Weights of a small GPT-style language model, trained from scratch on English Wikipedia: width 320.
MLP neurons of a small language model. Each row is named by its layer, matrix (up: input weights) and neuron, and shows model dimensions 128-255. Each number is 128 + 32 x the weight over its row's rms, rounded and kept within 0 to 255. Numbers have three digits each.
Before each neuron's rows, "fires in" lists the words (lower case) most often at its 100 highest values on Wikipedia text that the model never trained on.

fires in: "of", "on", "to", "by", "against"
L5.up1225:112101135122121096119150144122087150122132166119142121077152138101137118134149063089128070127137104168115162137126118116085113042172161085165115207109144101078150122122117129171094149129159190123124077108155171135151152141132122169083132130130149094083142097147120139150144145170109115168094068168175103090091067143110122105104099143156190126161092139093143113189110143183107134150144

fires in: "in", "and"
L10.up1504:111171131123171098156137120122135171074097171143151165186121078163161137156165120162185146106162075118148116074140149145165148128139150148073041122133115136060061188075070131120154160117068150097099142115113119122088128125140166161113108077146139116146096164107146120140129077089154156194192115099141122089131115109149091078129145112110146139185100159176087121120097114129140147119161

fires in: "early", "late", "life", "war", "had"
L2.up202:154164145096146145112142165096148180156127076174148130142099151139106128152096125078170153094110057147140125114191101095103119147107168152096161160092144156121209088094120149170137107121098123123061090142090108150140161164087100094119107055063098133120124109086105177107130091181103145138158160125117122094154171161114185141092156149146185121139124074122105098095152147128125129071157

fires in: "january", "september", "february", "august"
L2.up1531:118108137124202105084116174112136046161121138077149083159093170163137103074164126129139098124160126140176179161110115148136156179098095043095155130108151172108133144153104082164166124089116160094076099142097183154112131126107100155096108180100103085177107144103124087167183162163125185152145131114097167139126079165087095108096128130130170168128127132136144125080121071109063141142106

fires in: "in", "to", "a", "with", "the", "have"
L8.up216:055107135124137138146125101134120155172106138124173155175111152128088107105116162050125136098114046106125177135130146101062148170130139132135063097159147077174114121181089090164141091124125174109122136099088095112086046103133155064165083096084118120108066082107158153105157165067091105066083065124158070108101125196114207156095145148139101142143058156128173123140081122101107173123122

fires in: "in"
L10.up1432:124091083137182086152096148127135193000109133150162142131164119126085120135126211109167215100175086105164149183123093114144120112122197121116106121179167089115120130093161082105118132114096118149110163047087123092071143115121130161139112154098129120197178167124148171112129145165102115103133139075185132052092067160170116120182060136145115128157114141148119106109170094113118152097128

fires in: "now", "then", "being", "to", "later"
L5.up259:118137121133058158131124090129135100178152160185131140171142129133088091133139199051100107127114129116149155104099107125118112139085139074122131137134152120159173152060153139090133096146177097210152162087095150152109080142140173040179108138150161086111129115070159110204085092113079119124089098190137074190101119209083165075119177174116136080155178120077140143132072180141178095119198

fires in: "of", "in", "louis"
L8.up349:089186129114136113114157111164147089050109151071165147119124160158141119144151124149170125147110106129050153112122117112129142104115156095101105202153178107139168148077105145113126108173110155166121124042110124186051150141150160135139130152044177099129169073160104104128112060173109155190151082132102181152138148176128139101120106079122092092148059117148137174194082108077071126155118

fires in: "the", "in", "at", "for", "a"
L8.up742:163156187215161113104167190126175147174145167082117112146145103132133150127096120065125191142120149130142160171214142091153114097114136169161086099116182123121087112142116139135095137152039147125108126190090123129156137102159116093135129179124133161135083125127174082090150150179136132105119091153103169139151105105143129088154131163122110123141070107152203053102161096074079112143086

fires in: "in", "age", "around", "between"
L5.up936:093100151124110119134165152145118194105103142119147096127097116135194084110110183139119173092126102227116159110083126048087124158140180115153146177105161155096091146114115132108106125187090118176125095107127122094122115079130124138116135127153096145118136094150138170101070163173163127075133152105108128150195157096114120118132043163097112108166154165132104124179107167106095162136086

fires in: "of", "for", "to", "in", "on"
L2.up260:102152134130110191114175135119171158116124185085177120111153143174125117114060147104155131123106117158116208097071162113136116102102122096114113122115123183103124188097047146114112139174117187115143084087088105124133171102105098137129100149111112138114140123115088111143110141154185180128116109124095096171128147152171140150083135091143105126121159138181079080170091158142126157128138

fires in: "january", "december", "february", "s", "my", "october"
L8.up1519:084113109101111185107164081119116063130075140125126115138124140138111093112144159106120117117130142110152145110108141112125067174093145128091100132148107153120090132208130122174127133123136143118119119120087132141104113126105116143152119127154091089137146222149132182166135110114104093124084116099134132120122122150135163092137111128089144123181115136176163128132152114106151163093083

fires in: "and", "based", "were"
L2.up692:149126181098143153091182083125094195133137155172146133126096127119144097135119131154059136127141140106173109158137103117106116153172107155173067110125144154116125117069134137189129098113158145046145132090107123162146128107068112161130151146154070095093113137139098118157080095100086163105158127147163133173123160151086098117165111125168080152112121102119091172135090072117145121050194

fires in: "and", "following", "such", "peak", "or"
L5.up685:143119096162116135055096155147143123177115131194119117160133108226153098149186159119078103146118116101102124183169138132136167135123099066162082141108129163118141098115119080111112146151081171130146090123119090123134089104120121171144096188135110139138115156121160135099142102137111195115159110143092131129116124171136093085150174157125119111095072056143105121036098074109117081180129

fires in: "of", "at", "in", "for", "to"
L2.up1511:137132183092121201133129081111167081091170129113135169168140158122138071182044138110152136087129118145184116197110144124089128104139070171155182126104093127156104130093094119161076140120142105136122092152099141081111055118127096127154128111224147111154156137133128091081182105148145111172121102104159120142053139159135117220129081151129150175114106111181159124132136112144095141185164

fires in: "of", "to", "for", "there", "at", "upon"
L5.up404:142177100135125151130133112140115157082134097097145141174165126148137112087161145109068134131132154110130086183122151117133108152061143101108167164082174139123142153152122151085129092132089114123143131148125198062115188091152109138160095149191122125115117109081150108088175124111169115102155096154109107120128136173153111163073121124153158116114116137118177139112120188122117172143183

fires in: "and", "then"
L8.up497:138151160121098112145067124095161116155132187146109127189137130102125062116142089126146140141191115143151109107110103149104123149118153160113143113205100202123128172072105134120140109125140133152096129145098141124110128105142112108102071139097157076159105079103143140128077135111120215109169111143094088168084166073101135049130208212149095201114148072097140180081147130146206131134159